config.toml
n_layer = 9
d_model = 768
n_head = 6
n_kv_head = 6
head_dim = 128
d_mlp = 4096
vocab_size = 8192
activation = "swiglu"
norm = "rmsnorm"
norm_place = "pre"
norm_eps = 1e-05
positions = "rope"
rope_base = 10000.0
rope_fraction = 0.75
qk_norm = true
attn_scale = 0.133
bias = "none"
tie_embeddings = false
parallel_block = false
init = "normal"
init_std_qkv = 0.0196
init_std_o = 0.0
init_std_up = 0.0196
init_std_down = 0.0
optimizer = "muon"
lr = 0.00866
lr_mult_o = 3.0
beta1 = 0.93
lr_head = 0.00465
warmup_steps = 26
schedule = "wsd"
decay_fraction = 1.0
decay_shape = "linear"
final_lr_fraction = 0.02
batch_tokens = 131072
seq_len = 2048
doc_mask = true
train_tokens = 899700000
steps = 6865
dataset = "wikipedia_en"
MLP neurons of a small language model. Each row is named by its layer, matrix (gate and up: input weights; down: output weights) and neuron, and shows model dimensions 512-767. Each number is 500 + 40 x the weight over its row's rms, rounded and kept within 0 to 999. Numbers have three digits each. A neuron's up and down rows have the sign that makes its largest values positive.
After each neuron's rows is what it responds to, as a language model described it from the Wikipedia text at the highest values.

L6.gate1956:480462530408449480554504612537548495434523423498463508472522599524566540455556497443541553554426446500490556464500515481559529492461554463519461595440522482527546476513471434506531525570508516520466474479569520538540571420474504434553468448498498607471507535466485493428476504532505479542502519567504447495491545559448502523456588458408601519430470515494474504512509537477533506537479505518568434580510485554552508565561445560455520516519490518491515500505502535416534543510443430515441495460426496535547503488497493564512465496513494486474504506493550533497482450472560508566390492467483503552508481516422434522471495486526424480541431495498604488496500478515522481391472425477515480474491505525463480487435460563490507467545520560510578467423491541531553497462500454
L6.up1956:491441443545483453486455469445482569557475463535472492476495427520511525461432471496523458482488564489442453546555492498481540458516515555483554546565554490522486583480524495489470439470534454479550478463488514474461460478513458488536486483524525526516481464499505481553491489550407488558539516459523546443519522473523453479450475513541461550478488479538564508441469510481465495421537488460521489407490533457501537532526473423428468482414505397539493628464502486464491474502467493435482474491565422467507514494538488523529590498494522462503456516468547511472523510621487486492497510534483461509458516580482492463535508607521511565513465526465538543586460494533469487513544529450498456555468492522496518529490583475531469484498531509547537459543479533557582557501471465
L6.down1956:436518475523514476568434538502526481520527523484497439579492495521521531538508522476539544569591551551532459484467486527553456523473449454505452531507514574471501413495528536505490477443436517487438476513435583477511511496523518491458518591535533434512530521506497459557523458537487463581512492539377435451512453564515458562530539532473498424528476539475487467490539555491474416549502434523424523464517494504479476514522588464490512530482558478476536474535520531513493454596538544551580392529540516519397462563461522494495437470491519516432583503551485540551479504501412525493503397456394487500457459498525490527481473443480499532474484503467563517532526518504499536538454564522491549516499535506446464467510463449553471516508495530418481524423393481490453470473402531
The preposition "of" right after a head noun in titles, names and phrases, e.g. Court of Appeals, Miracle of the Rosary, use of steroids.

L3.gate665:479493533509514493469552519486496466494519517529543487531603559503486503526599527486449460500478580471469477539526455534455495481499477553490465480469553485531388457445504467515528511502536467479522473471507517444518467383463420482516579449555473476504519521470511499442551499439504530486448498506508509519464400540473494480560581513541565495501532553575412580469468538540455575506528515454489494504470475472418471458449524542522462465461482431460532480461473485543528452443471512476490463529519541499532465513554514511551594538525611483490510501449471487513457511550545494570456500559534533536524558515507509450444472483494536500439526590464391482508522475448523539419585535471454493499453464575534477448488497516480530505476483501546533547536523501530434494508490532
L3.up665:395528489506478467526540513536471439503467521536537510510508535515484468506537509536545504554537450554510484391494418492549464457452544557481446524497488524538472535536508508545554498463428488516489479587382493513498453445450502454456519478459436487476446483525507514559483531545451521497458512502524539475423475589443510499474502523538558494540490567546533474564591469447514486497498481501449465525502535541518528573499469429548520470562504423457523418491473508511516473510426409536505457453471522525474476511500504477508531578508487579514491466564540480545543526496491502519467437581553529506550491491496562514494487488518473466449532474529528557540484458423496524382528552567459502511519513483423514545537471522479521440514551466501537436455530535491539448517510507
L3.down665:485463512448577346443483541506468455431473404529542500598495535493486460502473482471540563457443521543575485486540457494515503453492485513498480449511509572509555489483517500466532476528458452518453467517457478548521483453487450469443505560439522490504492522546431472553495536555504531465540539552459516511523515519493560496481523477541518495526532534439507529494547560511389448461452391439465458452521548514516502479496484526551496516523495410564548465542496541520504554509487503489490542456537568526548475525520486547461507571505449553518487495551564489625550482525515458479511468544487496493537562532421489499427528544492509517499484509567531554433480445519439510458498497476533468513488506474491450500506492439459545468508503413449428533514535494591530524506445576
Short word-piece tokens inside split proper names and rare words, often a vowel "i" right after the first letters, as in A-i, Kim-i, Un-i-SA, Nov-i Sad.

L6.gate3877:499492483426493545508451443537505491481534509476561448509450493470440556500480483473530495544436515438526486499480504541445511578532468464501475542505478496500501443472513470470492450533573490441494484505487519479510514469481486464425499473399513497497482579501515524556477527510493487567510431450445512526566483576474441492479463529561392462496562493581473497481483489539487559438560576453529552431519497474475473558501527527533512519469529527509468489570513528502530488465473503449484535474452500505526496449523499564499402563474484551524499552501498525462485545490524447581489514531571454476507414450454475517520456459518538513584476449539478494428435391545538544499505437616473499469488469450568525455474544535492489490606499474476418454471602478530537480442496427
L6.up3877:482547448431477506493555532529470544505525460518463523495494460525501507493461474456506460567542512555538453527468454542528414507566529445562532556488448510520481555476466464475515496437528472473522518533517538508455504525438429536492471471555600577521491453449555543495380496493481440444498506486463522520517518499478526475518457551477470475552480491573496502523492521466585549521585593477503539496525454557476506497455520480536512523485485491470498470596457499475542477477401536515510535527402487409553468456380455536537478513499504508543491555491474530513499472512420605491524429541570563459570485487456453475558498516496460478570553535499445432484524432516512506489432510536588522488568476492516454545478557522444463491487558407467465502548504457524594469443447427
L6.down3877:404427464478495573512505581550532489533534485526500495492578521541543513512498470540580485518519559520483469516479426594505467523482433468533439462590559542421516575512500552433562487573520487505477544464495509592489476509503449531547491491454486505505562486475559504508457500527505507462583545570534470488542496502513523481519525476454483480552456538500492473511542513480502506475462478548552526563425503522415457501406514510477540513517506426487477445476525555435472507499480536528588468456474582494543495504480492510568489552538463553446534506518544606459561426537466584550480505504516507529479455525471555511525547502517498476471548463497442535434598480514490550485538518533483530506515538449528430509429502525437550457474553431533454507483451436528556503501505518
Punctuation right after a person's surname or name, especially in citations, reference lists and tables, such as the period in Klein et al., the comma in Burger, and the parenthesis in Ladefoged (1994).

L3.gate736:477492490515524442534495540490521479499545491479514520496466439511554542393473530513469448496485440499418419535484523417506526488500489481514463497460510504529625522504466492448485549480455527473462409483506536486520467490490521537487607517588478429501474511544516506531489380443556518561499518499478560515427427502501513518441479469493388500527528487463459482575485510464524504466512471561478500576443451519485515534505511366497476507474517508513481520463511514510551416425539555518488373575437583562492479468579498476500460547494489475450496477453520570485528517520539459513468536469410479603520422514429503499529513454504500536556535476477446514518535509412528484476518546530506466462493538575606472559530474456474450482466559476499469498460534523517514465461523502
L3.up736:445519446463480480471506482488469435468591491511493520515534492494497486442470521516426482467518463529528424556571478427532463492529540473494442443560504482456500490492569537427540435417489492460472486503513584587555479497471569509520535481512504573499477474545521499469523474478464492519503527396494522530497518503504507459483551522591467530556524529493506521519503508574495492499530456520468504554490520501442413479498529500516555563426485551556537562463459519459514501503481443507503428493443520546473546515493436548530535506511468479473444488526528520487433510500515443497533517499518448551462519565552510448563477507527441541432453475560452521538500521502527458501596459580497510485491478522562428504514477421528539489558494488439485492538502520462493499470515482
L3.down736:528502499495523464499443422499408542464490486520508531583581451481494504499471449413498537514467460508548471542551479501494422472448504558531478445576497486505502500559541503445548505496434416528514535491520472579491460393532486489568519471493477476478435553507564513507513524581504501462523460494381529503567509513531472551477428482514490538512501531499468514554549547543497511436443533516502470496518501482543513523491553506468544488515481538549489507526570532474408498530473524509472482531459458403440523481481470411437555489495576522522571534486449492516450488490486462524501506490503447519510493477460493477502454473516494497561570548498538424560482416528482493576495428468499580529474511518525454546462426402435547582513508469497438437474481475484457507573462470
The preposition of directly after a head noun in noun phrases such as the length of, the head of, the use of, the Principality of.

L3.gate1428:603553458460501495453458560547485397479562440547470475437538506490500516510533549520463514454456539519447539503560543441530480520492519484392487514508460463540458499506515487477514467546537483453471487462495532517518508460581530537488506461512564488492427569470466457503538507462436526487660428451486462476508478503533517458511546455523529476509503507443503541561465571434512432523531569499476483458515546537513532415468483549517448459486402486490440493514564502512429533449498486528437501479395437546506508485488576491483491509548434537466514537469486470517462515489545474520506493484527496530525504497424534409520550518448440512521509502557486440435464540593464504495520523496458540465418565474544518470419548624534528491491489570496530494565450497450444555523522565
L3.up1428:441488488514457569498481496505537412506466561489523518446500426485450487509576552457528516583500526441513519523565528500517527440467524517508529488538542564498446484457446478522513475528536510510484524518574513548518437467507475529519529520482501472475489566505504496531567466495504529448402504477424504515438482433543436502499438558482524554530480493506467515495545493518404458507495564576487497523496550560503502464471474490454498526579525533495515480417476482433523493478461522439523545518450487479521456513538468480461461566466532506445621426500505505529581459496518484521533479457498543488473471474553472454590489488581491510478424516479499474458506565491486518503471474478549533533468523481504500431507552514470503555458477437504529601502451489400510531566520528
L3.down1428:475529514458542506498499503500450559528535469539537539486530469548497522438484543512488561509505490574487503495481447544496544497553451447449460491507490559483461581461447468591508557537533509463435570478468524520521550558529455464482571559508437575427500502513486456451508456508550514518482522598526491501551494565497515417433500516450531462473514418482480509503478483532437547471477522521497492544568441488502498461446583477524513493543526532472509484441482513514503490513480580522525475478496508505547598468509482508492496484548528451493468511568367497515451471480472536453516438571539483431481574576482519515471433537430563423515461516470547539528478485487455459414468385519494464511483503543426457425506524558506449568512550483546510485475486502570560548456535459
Subject pronouns he, He, she, they starting a clause in biographies and histories, plus word-initial pieces such as dep- (deployed, departure), dis-.

L5.gate4046:497493464503516603535488511487538493480499421507481469487483472445523518509546529577522471492495464529497491543454525528476582481494488507458481478491472510541383456465489501444463517430546508499507484484499456480407486505498517473486519488513465526499485508494525531471499525491448556543579509487579504485489461577557461525529507519446396465491517466480440535495575522564490526510382477519468442456547432463496576559462470539468502522497427512491488499500492441519509485464502476504544577476442495497455534535467511522454557500517548522553504452501528532514526500586520486507470483481501477479524478458570515492481495539514501569484545512517473532424499478469541560509461495507471440541480521446501477527498440562505529512424474484504505516433451530538508540518536512
L5.up4046:496457525505526556513541517466545428570504430568445543486487542468487506499484460530524522500470542562475530470452544558612531489479472460529567532495523527469556505522504497486536469472471469506523579475459496462524548570509483507467515467416560440557465493497531438455515492503488429523504472543448505473496525490514578490541409488510451514452423532487509485506503610554446464447435445484504531483517539570467433455491485456489501516539490492481499514468513532491539446541467485547507537469541502498435501469529541455516459485524466499505512565551515475608512451551480511503515462538481441554579509468477474484519530518451507568502466531442568530457456505462485528495453539428504512523478546521528479477497454530551592506469550499527485499488443570525493446575457515
L5.down4046:457538419531499511477502512509522475476445466555526549538455469544400458513483432502489488537507516494524553435481573460499465510494519501484565523428453552516440450557506586466459494486458553486536514466433417559508497480441458529496558511463481529523451490526483479484441512512519466554515401582484479500558509592498528564509494502548468566497596515492432486452579533513533523456441438484500503470583471508408543499518467464467478494498591471537556528483499504498545494492480501472404506470498440566491529513489477560573507573525486477437477543474556514568481467460456529509517480510467551479561525484474405508485464457541456442460497526544428574468541522495521546444595457514555590490505552497502471583449426506432458478507471580532497508413506464494494532517566481
Dashes in markdown table separator rows (|---|), plus table header cells, heading equals signs and en-dashes in season ranges like 2017–18.

L6.gate2711:487589461478532531492506503468456474500498489468483474519505476533467572488564531451525513528508483476478535470478481469527492539540459461537506489533564429508530548519461529551496548448487474407564458478462513500462515502455405478453504517517524518489508444439472499455527475489481501527494444460454514540562461496508522505550505504481572535442478522473462497444560408495556461499511502548502459507516510534504481469434522451553508503558493497495548540545492517487580493519475560489521554468481500506492557559486451518493501484482522510400413511513495487487524517447550656584524457512510432464463491438560568489439541389564502503491545415463454467465472504460497470417538477530509522479514480480487500487424458553491561540543541461527480467530438474454544441530519576
L6.up2711:463504540479491434469487491536505424532506445548490495527488555499459500426515486408533503512502567546408525510506527488510487501557537509508532432474470528505453510493392476438526516516474510479588568539501496564489482482511523598567486531549454533537562522488535514555557497457528480490452566473442568553481521471530527546538477502485501478612479523610542542529555527467415553574541541507500437549516508473458513503529548508478498475505507497506490504607543537543461454510446531510508506489524544437495512432393483452478468536405518469434489501487418475441498478499518435458512465519486476566540446495530556485506398485466510523441464561496509476512572556512511511492456457588434573477493479552483459462500512480514467480518442480506477473397533533433477490490497564
L6.down2711:466517485494514495497538520493483492495509467451512463457452560519519559546545547514545503527511553482468517490532496556540456551525505549482529542435503447503553562551475465391451431463557457468514436539529501468513511526514498461478544496558524475463538485490488513534463554482495533535492497530474386546576479528473501508503473535489482512540468521448520503514518485555481594427467455507576508488514423469495530499504515463496421498573493484399516537515469589522471493498403460456475539498472529496507475454542515523463593445477525493484535518513441502440529532541413506505433497449456471521493492482446528502585455530528488493526553547510466475524545492477549461534534467557454470499424465408443497504471474528428480448498575523526492608538502489466489420457521525
Dashes inside the header-separator row of markdown tables (|---|), especially election results tables, plus row-opening pipes and list markers.

L3.gate2677:514600483551425481504478503526514494457486479449422486571473485491527526511482521509464460451505456451472444487535483525492501495426437535519513463467501530498500533442466467571530483494526472549510513430477535502514580488503525530418455572473499545563440555521472490512524500436521460438412562521470523465448496459527547466513556557501502447508497518479536487450488547461501553526472501465511521526399473515485504504505496493492415549484487396549502476499480475521513501480450480484473470484512537512515518440558567463585470478494426549500543517513529499495496561541504494432491513450572473517542522459473533451440480493481481572494525501520499509483555493485549467472512515495459530469466473501428515437531470505538501466489496445455457400553468519467555450483481533
L3.up2677:499501526485496470448455425471488557498428444550430429523488476448476492541495520541475437485460566452471479556470542504540421504485524509522537486538481480540534525487499417568538524576513546492511508501524487526511556502530495573556511488548422521533485462470453427537499464533605498401528560486477524539510444526500475535567547525454504452460459632484504467452486581477367498488443589506472435514450466501483472522475515508488470466555573492499472456468440436430501485559524456583553491542440515466540492504455519506482547509547446487479514510550544502527440529482486499451520467468471511506484502451491480496509578495535415522549475475500460471563515576466584472461576462530487515518506534494459482492478441469483498471490579447447507452507535502506539471495552462
L3.down2677:553437459469483567498548442493503456472523554529550462456485499571459534541513529516498492490515539563474511505506542515476489527466556451540535490530471470492440494502539604525482481444547493474527496529522474516488517494451487543457489460472459485501569507570420521588422456465469459559607561521538509563470490480496572467536485590539508546479552576535526494559473562458485480515524475470528547525451450483418474512547420536552531416423535514540445583482408551476493521488551561511532457500539558504445501499513485482516516527532477560528528528554493539514497536557543485478548543570563568572493532531525528562501437450500562606460429536503518474484377487482499491516500457561568581522495546469520503525501443467491523515471530511485524449542525531464534505465562499
The word high (high school, high expectations, high standards), table-separator pipes in |---| rows, and mid-word fragments like ting, ty, ate.

L5.gate3114:523514501460447488423433471436507568479478539498497471552493479448505512523492524518534586543492503521472540561469518453491493445457530490537499490474462470504485476559527484535450476497571466443469501493499533598492589493503539460502576413548493485484432495509451513532537518446527546516566473476490467506559604546422525522526410577512477509483492552587535413544475571448512531516537516486564493549483512561482515432593466530423504487501475489511446502468470444499443473439468540478476451526608510570453520501504555520533582555513443516480521591476445527477478477519484487546572508473496571499544482578508467461490528520541454532450541557472526474440537472486533465553516478531502466452480528513452516440487484497427541486436422517546521487530502524480493468489480490
L5.up3114:526497434494558512472497429502513464461498539451456465546516528473526504511547526454535509496472549529503489626479485501475501484461488488559441540454565385507511483440436507544502486485576494499500473458507523567434503476516514457480459491555462485533478476548492505587494536538440496462598536560456513473443469589517504531454458529444499501524522520549567496526497534477606509552502496516464506458505580460491558448518489498496457453520440457482466462479540465468505512473511497509453534526510538481446474472515465496499560488565487631473447543534515491515523512531501476539500532469569520443520494494521479522521565549523447484554472518435628552509512470509528529509566539415561465485526553456510468385457490526424482517449504511526476492519483473437478512504455503
L5.down3114:513482472559533451501476465499486451527508588539537431498549506622524495534513485457502470511495450497479479512440693463450573496491550489504435498489483475515458483535506514477539497455517561459535500463553558555412454517518458452524495500492478567590478547485433408439534437506442533523464539531408531422511487524579530485500496519449475478477505501545532501447554507472536484506447506474503574425516482556489508404474565556560402471512505489474470475530540479452505468455532471520533492560478516450471494456500479569438521479556485550512461536500483542472596502479457508471486474457534511561560525466497529499568563541596465533570479539467550502522484547549472431486524521544502500451455530572459475520550514510493436467484552475461550483552518585493511531575465537
Three loose groups: High/high in names and phrases (High Commission, High School), where after a comma, and final word pieces (Str-ong, th-ick).

L5.gate911:521521497528550494605569516516440499470563551468490419553481540467535500496495477567472511527440528483501484553490559577471509527457473517464444489541534478463477517416547445553488501470491407435480573581552564477450489465527470503511527526511482553518458515500474496527436471518481556517530499499492458455498489545515475584482443503450480515500471469552527515454472472510583507493386429478473446451496541515493497483492560514500505539498446492550453479600472548414492485511468442559517476553490520456607500514411474475486490469488438524587522558503508461498463496460481601500547459581466435510559512470430491496550509514530586459453512508501502525496429508562484555511519564545437543449501552519517530526534522499511495431578421581455455555452523537505533478479494504
L5.up911:515486540477461481500480465538425493552606496413477532409510489484502473523496508496492501508459500522542491571493562503417454522561517505512507493479565498528513517505479493500513549449514419550488560480427542469523483483525470509538531461435512465520451470466440508451496510518451479462444527446570439473483455530508474536463454529516508414446510540556495446452413558435456492475512463528477530474505491494426464444441507531462460467516549504492482499465503512413536459482487462416570432459447466474513598494484468512515518522490460541524580510537511443502485455441411520485627510533484483512551508480500467483521521500512520487435486485499492493481551512471510428493495460549390503544436549512487496536491545475497585462543472482513506468476469571484541467462560500
L5.down911:536428496459533522511501532465477477582578420579566516495510454528530474477475497554531511492506480494501430465486498549506418504440489439491483496394516454470564538449537581479492440536483503560463448503563446537403551439551500472548470485454514443558519515505465515524504485521522531515516535556441490430565573480512588492597502491476498440501571533521474552478518559483454508515412455479515483457521503571548483487494445537493523470547503474535432559552503528481537497573525505439532523525471553522458445472542464558505543530544493545438452443476468545572522428556541509468520543466495464423470512512495486485523518476550446503392490507476525469413494466540480480475422490511491506451504543464502550475506548474474479510530555439515530441462526469489513485481520552
Word pieces inside proper names and list or table entries, such as tt in Gittings and ki in Yakima, plus commas and colons in citations.

L6.gate3723:495410521509467428508476446598485432549509485422498516503479485485419485500475546510511473499478470472489552503550604475454534584488569526457462562523535474503535597540416508559536530542543505531491503559549547570497409478483497472483485503497416471557393485453445466519540523527498452399502521511540453532506475481523461512520508506510473522537505465480546551538521475496521464524516465539474549478466530453511459460527508553490459529543511417459468458488457428494460457502480503521490442546527557510493459554451556505502442495492513504475511478471426468504482548486474544483498525505557545561528521468468574466464484499456412527467543541503525538495490480562540487512533493467512461534498521549498510516452568519472491430559520497540471504571473488437508520494505563
L6.up3723:514486490481456479474545519453516538496520533539593426526502553544489510521488545578567464449559453542459468463486506469491519516486510505471488623511481460487500497466529478537493518505489531553469480585506479426450503571411567493635451441515543485478461405455528502536483537566400470445551554536498515535541534534457496487521539515509527556483496524500467536506433531447476544534450467463465519571512464527546423508461552537486520507497568457426488463507494496511497484541501596484514416538591590511501405555514509476555453626516509539389485498510482531511571458455468546510551536440515494513466473517495541517538499480486486535435462471502576541516534584471560448469514513507490533508487485516470547467495505503511444428461555511531490430517523551584439552569542569
L6.down3723:560454453532498513488497533498434474529562376559490455567418444519501536497533469504482498521533509522516473519415526487538459479536542495555408549547442536525505524510394523535515494443481453537503577493464543472469526513495495458516481520556444568506492499486514543562489432463510443510462521530489484470451472514468527507505408526441472517532523507476524486500499542496459494444462428470472490498550476526519440470470534514515387403490463532483474486510458522477447503447527511456505502603525447508501480527470597458594447555420505496402514522510512599438484409494501516540569515506473522529436502469495515562442508498516504523509522629466522526476446495562509447441559543557474485481496487531440533537485429486587493494457524559390501463518498538467496447478431478
Mostly the word "high" or "High" as an adjective or name part (High School, High Commission, highlands, Highest), plus other degree words like great, strong, main.

L5.gate3325:506481546490496496472499514455504447528542442574432484465524445552466484436426490515487517545508438502474451509460506549480515458514516504534489445500539469422521594560457455509454522517552586511419514509509484413549544500491485455392472488467470532490467469525458555569460491531513481589432523546450553523532606480440426431484481531505488471547421490456409505472468485487495482437469535583424489456474586491519538534520533500506522479503493497530514542429502489552511532582506557541450460471530516475445438542512441520515478541464539512516412506441550479513481476472530500562594493437479542558483408493422515444448423505558534504563569498492493494489441517495465437494533433489448479505531537485545395509456448505431518484507477481500574504483535536528581515496587529
L5.up3325:457530455510606569524414528481522486504482514555446557494508470537541458478507503475481518564526435519525476498558498534552440519495433493531519469487511538509522519465465482451505386524490488422501498545530503453457484468488429425413520539521500522393483475504473457472537465500448444525489519432503457466537589514499487554538523504514499454541527493484458468520502553509498495497543517458398474508534478546494531545451468487410542565552427490468527532513471481404472460502455537496442406528495491428444498565502509506533441447473460464510535568509542468493528508515479514560580507552464485561475516595465493473431533559496526409477508508429566473528476534458535440493515472489494521473522546579486497540525588530463546494470508502453472525478458632495512492492473523
L5.down3325:424502498510457443469504496489484531487470446495493432489507544555557539534481522481549508481536551512486467525507461505508532500410516513424541483485569473480588573503537484509473482563500513478477502456490548492578504420497475529488485465463532407538518471529536474520589481526421493535485576464494479513561487526460521526500510521467518517458466465530454557532537533523466465457479528518517425474424491505481467526527564483552512448414503532548459529477464489478542464564442550476583452493505444505497541486502563556493506501483539590522512449524503535486451456454516436520504511440534483523498460506485543487567433488519444568524487510495508515504530473484532428458484425434472518507407440498429541521510472497486522570449540479484489549528475488488439531503540512
The preposition "of" after a noun, strongest inside titles of films, operas and books (The Devils of Loudun), also in prose (lack of).

L3.gate2727:481471475577496572512506524531529498540551545471524433642462464481506532446446537534515523448536484564486550488483516410553484469453428473494497532516440590490446567471507493487496455407483511496478545545448461515564540512488528516462557604525524547495452481540539514460534487468462510510489516487540432426498491473529546571471440448581575474499572503547586498518446501439519422489488494474463487489377459547533449514534560440525491517500575488460408520495501500492501444553360505440517551512541549463563528536471400506485559538538501549532598444504490497533463454464444554501511496526451496490474539455497468525462552516495462495530500482542533530437476467519512484452479562456478500420449570487561470531476483513455498558536455459477475500472441528497496552503505525
L3.up2727:506509543471476580565510540515448489522527489392493439492502515502488510498457548492524456520493463462542482590497519566528510538502543494528544494524516561454512555499524502503503523432502510485425577510452477512461513456469484499524527485436535586553465422453505545590528456539432503473546493444527523519492505530535504513509522511529493498457546512474423571527543517458499453527518565509487552490504478500521553496486542512472506537476516457502532502531508455531543554516427521499496556461461524493516493503549504395483462515472424550481501541449503540485450492513498571524456477490475514540446464515449571486516587455513529607559529478452414468477487518422479494457492577472473463426501541445399461556553537524525459465535485424439547506492521563536518478482512513
L3.down2727:544548438448530484451477406492493503506500445474500515461457479463498476533518458467493494542522566489530465450509475544553490544495513545491507552468484430462471510455548484522469598488447535491553533511481495490481472420551438457541502490534482433463526509422530541471492538469489563497549490511531496458482498477498486406528515423478499459479533545528555477529502438465583504423513486500529518505510555432480487496472458462503488530576478541502511486511452500488501488535491543515497505540441447526520535466499411492530503455478481428491519567526631531506536527463543537570508454452522516572442580504469558509488521529541448510503464471511537567546522476481497481496469477542505457450505509489522487451484446489505466510431585485505519429489501438544475484479498431
Second piece of a fixed unit: en dashes in season ranges (2012–13, 2003–04), middle byte-pieces of Chinese names, and weakly second words of phrases (main sequence, in response).

L6.gate1324:460508501442496479515497480497532529500494567424523525516573486499585447484491475474459459511532450517467490521533456443529444535514486468460530447456462505486518462514506455555469534501432578491515548473497545546501405507457513534477528503476520473447523481552410509558458413571506465491506511528563484525509558561484548488506562549419559490472553503478448515492530481515450577545512458548518486522536477544428516525472526456488538527537527511521532537406377509458492425448471547497515518523514477519479457488497523543476507591393525519467486585564498581514498435430453520477555539517452549466517570494490504412547503479513544484507491505421509523460466524518497462425532468474501416563450492484453503526503515471460521490451563472488420466523563509485505512513514484
L6.up1324:504492481477495467510493548507526501476525495567542509548514517469536443570583492571494517525553453553500544591549486545490540533497514535455536542525486483557503446474481613524529606453493557485420522587576544484547538451479515524437521582516435504530486515489520510548475446509532427516493501567442481513507543530464477453541472478451571442475489479452508551511550514517406451521593469503459459503517506524527517493410495481518499462521530509509507502536512525545555456396448489437463508478505511474556481517565505531513533607419536486485489482542496480503477453505454529472436535411478428486497527490574520474499495443526431468527506481537498513433511533495494425430487450441534516481498478546445547529538478468443541454540510569506548504519492471558483526531543558
L6.down1324:501481519509520483488561501515486556503523518503442468527456499558424376469419500487517517447508525532537494528460420554426439494482418538506541449573527523520502476484547476514486472509508481530434525496502549516511575608558457451476455473515477523499505499496528416473517491493534545455549535489499415450503429534478424538423493502549528463534543455485505473491484468537512514490489496579527463464550515495489505499521527502512567470453436543516486537495486407580473494525538480477468537432499476531471508472515485438498538518492559477583497547495503437485447536539509570561440484490442449425517572458521511504535503415538441534561474547476435497518568499519485526481514529560479488556507444485488539521497514483467543552439489459433518438555479510447507487428528475
The token "he" as a pronoun or as the start of words like heard, hearing, hence, Heidegger; also his, him.